Weights of a small GPT-style language model, trained from scratch on English Wikipedia.
Architecture: LayerNorm before each block, biases.
MLP neurons of a small language model. Each row is named by its layer, matrix (up: input weights) and neuron, and shows model dimensions 480-735. Each number is 500 + 50 x the weight over its row's rms, rounded and kept within 0 to 999. Numbers have three digits each.
After each neuron's rows, "fires on" lists the tokens most often at its 100 highest values on Wikipedia text that the model never trained on.

L4.up1783:468531418468635491504471626457521497425651498467542538426425474533579514488462477499505462627577501578552493501534508491584537524443486472492414514451443558537575448596465508476561536588504506570411505485499520498470475508489565422490565543520482536442532494429459482458558484501567514411465529545376508477481520415472483539560418542486588459462488503461483477530475567504527572559445527581455598408487512496443549548513514476599523405401492487406469491519444493442522435523473501486535519465481520486437419472582561508514544551402538500498504544474519591505499552675446556557513395489493449497489543606421466598435469416446514440458459529545537439476512535450530554477451476484487468518596512506503484495601568500500550496556473588525554442482407503546554489482537451
fires on: " |", "s", " Votes"

L4.up1561:419537474499525516539490553519505536518471568410535540503531533440486427503488510479487533475585484384580450552504490533481523443456489512497545483528467461464634385502521609587431501455544637534536449576479460571466544464570426540528488512516466486518491540532478563449526503492606530478478473500422523445406538566488456519480417493499433465502491512477520500384494441598387461447437442549458494432528456503521514568523555450500428513451508451511558591449502529591445497490561536498472480504463448506456516622540496480477428584607519361495514446512488472450521476505418532515430438520466507526508459582479481558464546538544534474518446561524503463522436490490494490493516461467516464460546506496479462567497575476531507522476633520470524543496436410450510536491475564
fires on: " |", "p"

L4.up2552:567479530502572407493560560503496537493509502526473567549456455426434550480505427485461461440560470458487479475549546523480471538550446475444468527577510510590620480458517559505442445592482480460464449418474571539421485639444510559478579525522543509452534443521503420510515517482463552457536521514486494517499519482430604436605429492575486542510436485549398451530564597531490581553524494532506575475429422393514459504517584414475435513474444515490431560436542564591528491535501502560452526497542552528504541493465513425517508528535487493553491516528634490499449504503542521557530584522502487475517500490381530506565504463468488559506488449485466484477517364395580456499570558522441539471496479496524445427555528513614430483520539421519551497497506511571575572553516537
fires on: " and", "),", ","

L4.up2845:481567531513541505554495492486460506557481565570589529393512464549553484527507530537376550468485516607534471519437515484406507566442484540484502511453388557448513531510569493495452508429508446485528481506524476530473502442526425449509491454606570440426513528550413570447487486519526603560541564492503495515465501530543574450488483564515443519481521539393446460440497460541607481427561467484479488551420508559469434535501457487574529426542493571501566485461498392534435564556496522550548455450429466499513485465465511482587502433506417452530526549525502509527470484505425540556409416442406500450521430417375503458503508502487514493484537487586488498400414651486528525590472513485540470518468482653507470544563542477532470432479553533557471478514451532523511560399500571
fires on: "-", "–", " and", "\n", "d"

L4.up3221:546532512482532558493571499568585508484471522437501548473498445535551444570502518457425499475560443431462482482532535531515468561543549547554460536532446527481503542549493408463569441439480424546456489574494538509619485490441629486533502512487474354477519491487483508536579455578533498460554583556627505560539413559572527367500459572438543515551557501507519473473496537478601403493533450570556486505530426545536515559529588571569505487547541388558548564507511348456461572427523491517513510495569537483466576420566461496555534433477451526537522515481550481530529392449483486465463491464503515463513515453496473472552457581502449525388436517541503507517446555531505588526487510520439509472533526525535467473445529524467530502510533514516518443501530516410480477551515497
fires on: " and", " in", " to", " ("

L4.up1203:485587509556489437523463450539470581472408578456542507555408456493444436576545534497501490489516564617458580493452596551431496488460519464506560559566548471509443441514490497505497455519541497534475440495421507455480456595521574462447539449552505467423513517541496411579523473555403522442527443526517437460520484581520602460496473546501462532499509563530494440490515528496485448585452520521497540550461501554470498528517375429482522509539541497527462515466540452513448559408546484499391436529581447454486526433449556532587396462450429460594469422562522515472467516461474571444417495498511493548600515500462499409430420448497549487531455535616572507586587484447577499505544436567454517459601450443525570558462525477552554453490547536537587539426518429483585558573554522
fires on: ",", " (", " and", "English", " English"

L4.up3643:386560487566521594416408535466492586418584496530484484478428533385527542408550552400527613516486392534519498514471601458491476550437431515655444423472466475497409463502491508528463428524468592467500503535600472566427457551486518508507558584499501519489451520472474493453531435589545418447520531397478494461615538420464532569462553498427448586515428467525519467517456539560495475581449487499584487468421531407575546562510535427460466508484562484418489525471424475531507541541480534506464537535561578493456454549431535478524563529448448529494427465539502560485524426499582581510519464472480479490483461435432473474466526522425487503465523469450545521536503481542581496583553508546488538505504517440468444679488471510475510545428545439510527549475554532420610459508459507
fires on: " |", "|", " "

L4.up934:592459512551478523572577541472447482463521473573409525503475587557489527523481473515416493505355570508497491435449366492515417496473541450513400538451513418539532505485556548470435501574380494508529468463546630512499535484566454572485492457460487458617497484514521520494461491522481531473560535499497485470516513486625499567543418530508526554488583528461457526456430557497533493583472548470580552572448556475548484504478490542555542557548404437487642444495505482617465559512479455492529423509528489503487522514465558469544462600543524502482456489508510465471540587517538585489589577459504488575451520528520507462478563516466457415483579532637503528443572490556435506446564428524463545537464445524433469486487470517472495433499443457536568563456435517560490493424452512
fires on: " has", " had", " by", " was", " until"

L4.up3480:489414532530461482567508494472393489541484537426579504558535528461478506454538497438452496440378539446472463444549493527573550486502469494565529539590456515430426471456476525452517524443508489501502444465532480451535397506313473496475463555496406535497459482470436500434461468519506493517563474548490499433571484497503450547530660528522463560528524554571522451488459596480524506551542488539354537492491485457530429542504543377530432471524460534505445543519373436519498514497413580506457449491442470448565481486420529556614490526487456489459448444555502454610475553518499545492407598481485494546430498538400441481389533471469542516421426581482607477500550554475545446553501529416551453523556528524476582597535527522501502484494533425534497544419479468393499531517452558
fires on: ",", " and", " he"

L4.up1105:529542475476532518521562507555442530545531535506519540639503501594509455377473526504503477503538462523506473435538574489566611471477477439563480519508484529515544433424486517533513539424470551453432477548478419501497412554466545492438630529558495516456447458538500488374517499490547476518457507482508496450463625449480506457469506538471510457439470551434500520529405522505474496476509431545537523467450441418484534497528557479496500529434536506451491499347468541546574466589521488515540444487527380515506549529504544373545498543461400449480460566568501588485516520488478623507468438432430437452448529519406487565440597487546491465469455531474591463504432564500613538580509522469535438491497490389416506508468508522395431458506460454485493523503580497573522546442449523
fires on: " |", ";"